Weights of a small transformer language model.
Size: 10 layers, width 768, 24 heads of 32, vocabulary 31871, 144M parameters.
Architecture: LayerNorm before each block, learned positions, biases, untied embeddings, attention and MLP in parallel.
Training: a variant of Muon for these matrices, 951M tokens, 7255 steps.
MLP neurons of a small language model. Each row is named by its layer, matrix (up: input weights) and neuron, and shows model dimensions 576-767. Each number is 128 + 24 x the weight over its row's rms, rounded and kept within 0 to 255. Numbers have three digits each.
A block is one neuron, or neurons of one layer that tend to fire together. After each block is what it responds to, as a language model described it from the Wikipedia text at the highest values.

L2.up808:120073169137095079099142113132107134139113126105128129119111090171121125085146139112160104150140125131140147143126121117110118125124135141111150143192166132063167136092116110134125097140122155125107100150132101122096112106081149138144110148098133107111114171128126128145113109094158068163121152114126111121170107069132117112103108110123120159115130130151159116145118118126065146123091087131174175167104119117133130168115170095121116131104137121116155126104129086111099109173111122139118145132136139097195118117123127124149147120143165142113145109111162107131129128129129155128
L2.up1768:125134128073088139094125156156104132109141146080129114115132119158158130117136164118138109108120138130102135123124105113158140092135113137117173089118099136104140169152097160152155101118098141159120113118145157136141136157134122083070121115148133124128133106148090157159109164087164145165138155151144151106137133125124082108114121134086161111122107147112129129131133138143158119158123133118087125158153141119114143145144186133110135109120150128158137136086110090091132129109088159086136125131063138120124135084094131164128165075140108139135152117123123125141141106108088162126
L2.up4102:114104147113152100105120137138077132097142102145098142115160126153127131147162122141117135170123118087140093114132116134133097086162075112121146139167160119135146148151140105147134114125092138093140142148119146137114116124123126149126092121070142091101132154189098158125120158105098139105138134127117141141153118132146138126095105118151176132137110136137128140111143136168115129150105137133150121127161109133138115141091188098135106114146105124139145071116085130118141149158107122102144090147091095101140104112145150124143146128158091102141142105102114114129156112105111087135
L2.up4422:114144072070134111129125124128093168110125106139151102153099106151120120119136130151094139128162135108138098139103135131151111113104126153155107149113112132136118143092105140174135148152140109152126103127138126110131154109160108124086163133127087131083142100118103136142140135116103128111136136110132100131137098147086125172127139141138116159131170095145093111136161145146138157116117099152111120120167145137108109129090117125121087095143140114128175149122126172112172127149133155116112109095138124151138124095080132132092150072136056176096143155148130121119095141101129198089
Predicate verb after subject

L2.up2058:104129124122153134097125097160147142136149119150114145147122154129124134088120152172123119152145126052140178172119135130098139160110158136125128125171111166096054113148155130168144108126121123108117144071140118188159127110110138103158176111150161152124143134107123084134080080136107126135102123109159138141112141102123156138080136107106161155117121133142127170122154115167161149093100153161114112103112082151115154091138128188141153157150117095119096110136068085114143146144126126125166136159123120092105124173100105143100119121112139122124160116128158095146163054128142157148
L2.up2998:154132142142147103117102161101132144105123117140133077157128145114145127098166117146114102142129104104127131132132131099128173133147148135103124144116123116066116101155133141149096126143130118073140126128123152176132105140141129123148071096115152098124158163161108121156109156091069097136124112138153148155107139169092107128106131112114143155125144102106154142158155126147087152151106119135176126106100102147130107174112142120137157079143160130165139119143079095185157167179131122105153157126075127119126116141149133141154095122124098088128146129160134111124141076122145117114
L2.up3013:129137119144116154100085084115119155113112086104090093145151155181115130131142146132116116120116064166116139151146107075139108107146132099108076155115108143109115111144103138163166142132079157113158106120107120140118124080182153109099110103120134150183136091118113169157107118112172139114101108117108183133152150169149118136131107090095153133105153102184126124096132158125117160096092114144143152135125133069164107150130082130181130144132163082111132149140136115135151115122083123097145158102078124131140133131144115137106133110149149107132123144131153145149097164115093124114
L2.up4418:158159149099124138143136117162146158128132111136163103105130137129139118154149146144102097137163126075121141151114088141119121116162178171093124108142116117137165099189159075178134116139114162135121088129171133116210118111160134104129133145111119139160143140094139110153133059127135104126145127176152093127105119091121172133149155125106172116128168138104101145157105094103108109147122136110138114142101157141141159146110116114124135145135123111134133147181142095157106149129086144134135128134128155125124107136208140149153112123096134115158137114145139119139151152135120134136
Name-initial pieces; pronouns

L6.up2133:142118117107106119163160139101154119154075127143097142145128109168092073137147076167149132120130131117132154119118133114134160103130099143160121140144108144166123116134128151103112111136102116137095121096159126143169072121147131141105141116125112109133139135122100077114095099138139115115146130145199088103051041109100127099126078114117138129112125095108136158110126143095121106156130111164112117101154141174104162153136096117112139144106119135162159101135144067134180105141131129116119111135127069142109096108106143110167110109138126115120102118160149141089113133167171137131
Verb after subject noun

L6.up262:118117161156080127082109068153149138140099149136086103116120097137182154137146165203118163116153150135103151130094132160135198116143131133142103098114165159144095119137149122147101105143124119178131117138111122158102144118136126129147111136155147121169145102108099076128160150098130155145137102147150140122169158125180131131132092123145133156125153100123113108136132134101162119182099152086121089163128150073122087141174124139106139146155128135131097150132105163111116117093123091138159135169129111092137152144122128114150133131131186124117178156137155142089170100160115102140
Money and legal matters

L3.up961:163138163148133138078127159104106160120106131110093129111119121116155151110122100101083112107128097170115141165120148104122115110146122119111139175106103144119135148135127091122150131133146145118100108076095117145168136094113159148127101085106108101123083116121102122121106143138131129096181154125111101129153101119108115123120179116137114147137139132125137129124102087116103163143108095156107114097142140106067132084117177115176140112165103151115106142098139129127110172146131097179174129134105134088128141126138134120117096107140143130138162107087159149070112142151121107168
L3.up1562:104106121135135162137152125145135120098156124126161112153111121079119148096170134138121115091146129135098100127141130141104129123115123063114103166124150137108116150173149116112132114158120109108112104111108163112121193130109121112135096076093119057125133133148116120100085126107122154118178134092116150148166115128133137173119120160113130139110158141094137092144101096101128155115148109118136122124150147142116133163152139129108140122122140116134106136140129126150128163168130098108119063137131131118154151134095107118129069140149155128172159086104146133139147103209154115133
L3.up1722:094121142097117146152155111127163143111103172069089136111136095093119081111129131213138180131121122147107133141111119083081133109090106133148135177161176105093110163170134155138128111109112139113119175120089140113182127142145140148080112105132148096158106107151124137102165100112090143105125136117138137141130152129136093118120117139106122113141113161141106132115102142133184115102120151154128165139148124102129072132121170106162157100119115130141110139108135133106078123107145124139176119150126135119139151133128130072155124124165139156206148101129143113090149062175126130100
L3.up3946:141147105096113106126185137115117117147144149111122111150128133102109141061173142119114134152157121131143144146140121146114142110137137089101130168116091109118113123118124132157110138114093144126126123146096131082128141117125141143108149086091159111122092092142173101107147111063143128167150101135121098134120132138155118124114111126132105097129121116128112101088087131110157156121161100133131101144147113151102134096129156145176103143108109149131117124124116152140116142106105158136168106135127117129125108126098124132131105115150179128178112119081117138149141124124117139114
Fixed-phrase head nouns

L6.up3347:113116176155140141152111119143165148114159180116104112168116134127179122161135149150161095145125101140159140183130135108128127132103120096076107112121153145150153129133127136125130133151101162155127133143163117119123097083100108091142134135095149118093155139141166141128149140140161096103154136128139116115189104094131133160147116128128128098141114116135139146084139126131119124117120083121123107130121121144110118107093153133137123142102158085144122148079138143121105153116150149105136188134116075132143126175111112155115127118155099126100127117133104152139095116137099140117
Surname and name starts

L2.up1595:173135087134105142120083166144082166087172139102090113163069134130120105090086105145129099115188143150134133145145131145120137110111128137125104169138134119125103100146119137142155117145097143137135126140154128140104135125120108122089096113178117146160094119126119146123090147146119116140121132136089097137151083123101132106120104164131149138102136126150118087118116118165087078127070139115135137128130132078159116155157152140117172128113124123085130125145119091137105093126138147157136138124198124067071119126134136125087132148128116125145127127152120110090142088097153134153
L2.up2071:137147109153130091132120119130140121083167098113125099102090109137129167155125141147154111170141168138138087113164127151137113145144123157110109091099128107112146099124091123147109141100132120124141128122139159127136151095148125136098153109130129161173120138087082139114120152128155178124147129121102136098104121133084115131122129173143173138115128151101139092149116131122160135130111149121101149134111167128146152139120161113125111108127138135070130140171116114154095158092123068109130132126122185136141093103139111098134122097132134158081086095134087171122099116145143150133
L2.up3604:147134143137118139120144128095176124138113124129106150103052146120109116120131162104137150127200145142109120143124138130154112160155176095117175155110089106168096121159127117145159087126177120153162158140138110127089111124144136134117142137157130137167166144125123117109134150091112115121139115077085130168129111106075123108074127151114122120127095126134134127152143116137162080118121138092126132133088129069151146146157150110121115080149127161150116099095140091119124137088133122115136128201117148152102178142138157115091115137119154090129130157130141126100162091152151154117
L2.up4362:097122130133119111138110153092125128142136121115103110113098114123133139127129120163097135093161133126147162133124119148159158141118153146147094111138130067146129125091108131109130090109118144131118100107068095113113111125164140130158139152078121089111131121115149155098095126117157130114105147146148154129145118099128142149127152155127091122092094114124156093167131122110131146132150154134128121137120100116131083120151118130102147129131130110112130117122156139083138092115140108162153126102121098082137144121158155129183107149113171133149132128110131122098128134105133118118
Case and abstract nouns

L3.up796:128135132091129165118101108122167131103133109086084126146129120155155118128141099099129102134127138141169122164154169137102162149118079142101127123127152164160164119131095076130135113169158155120109110137154080118121154148169074150112157105130125136128139121130136171098170098118093111164121107127162122128106117094147192123128126177175086091087174129085093153100117167117111146170128117127144052117111139136116108096135146145110081114133143141185099114098143159093111152123129149138106129119177109101127144101058122121138158103124153132126130101133143096161137114110118122101
L3.up1257:170198106131121126118132092136164117090139151127111116116158159097139134179124171100150131143107122127111163096142108108106116129103178124161138141094124088127152125088152129143095175126126114208146121126104091114137145114130058117098103117145139128152090141111116134099108101082127153105136105145120095096146170151123157152132113142105163112137128117090137125156149115117144136144122099103100095116147111121139153165110127124138155111086136133168110126129098092110146120129130145150170166150124128128121112119147116117085079087091153176189136068137108118113089124119121114096
L3.up3226:142111138126098143087113142154111138128140100116156128085138106149121154142140155136140141133130126111158113139090126161102116166128126151092142125068147161090139139117135118154099110145138102093114135098135165114160119108139149110096152118148088118135139142099104144111131160123103153117128139111209121154146167087115121135094118116158141083111157104178126110123145120098148142130104086144155128114159141070157129123163137134168091129122155133193148096092119081119117143116170129126112131150090116097125144111114147149112162137152133149114147143064157143137102130147124139100
L3.up4294:131126122113127123113104128120104081116118078141095110179133114131113144102148143122099138141141119122118123124143118097143143107135133113117130153078094130109138142094117137137133160134148132119098121105128119140119122109129111092151114094103114114149151097127089145129141109094151118101116120111124113159137091100118114128131110112115081131122132122122129113148157133151134141190116107120101138123117147143120133130111175131077148116125133082139193143148095163130106131115106072173145111145145136135117126087140149123073123086113104071116136106144148121126120128104123126082
Predicate verb after subject

L3.up1070:164132152132169074149130131143116124100136114132165102122119124095131137130161091100131108134148081115101129115152105098099091124113065129151111128130084158144145107138133087125138087130113122103140103109144141134154181100129117117138116148084131106141115136116129144120134097102106122144147094141152115153123075120142138166056108083116126131110083157165125109089125121102139139173110126111118143157100150140134121137136142131151199122112125125152116091164148123117138154171101119110162138155158081148083197085167134140150138099153152170143165149118139111112126112188105126107
L3.up1673:120120195075128147143092129117122133096162139127148145136158140105148199128164140144112115176114114134166135155174109093105122117108119134141141144149109143084133155107112132137106129148143149116144131196090148121154092129128076111114119127137134141093139143148112127143123116092094080102108127169097160114126153098151115157106114121116135134139129104160149146145142135162124141154112139103156155144139129131139074159128086135128105128137181148089123105106089123089119098185152148124148145107061148107150131109157124153143080116125122098135141167137175097114152073097192121156
L3.up3456:122099123142088132136123104161100106121142129157122136140149151144164155103173112152125104110064122127159099132145114092144170138116161127156076136118152140091154105146137158121125134107144088124169145108163130146133115104125121128158144114104147127115132149088106141153114137134107097125162116102138124144090125136117118125125117140120168152165112156121155142131165096146150103098126126122139089164175144143136079128129117126144153151136119139114116101110140135127145075123087152177143139139130111138110090142130148107144094180133112115181126167131152107143128088145164129126
L3.up4127:169088167155141122101092097169107122169157115098171098149116096134106103115134139111127133155093116119096148149119158131147129117122084160068142143140106148092154128082134134126089126056120131152120148174117158138114123137127103148102136094115111078114132150096144175136143169118098158155152119119118127122134095151161136137155135149107148155135157140195076116099142099171131113098109109155090079172103169186138122176138148171144130116088170114133157144122116128155120098145117135111130104148111183138151128130123143154083090104174131155087113118114148113134163124112125137117
Start of rare words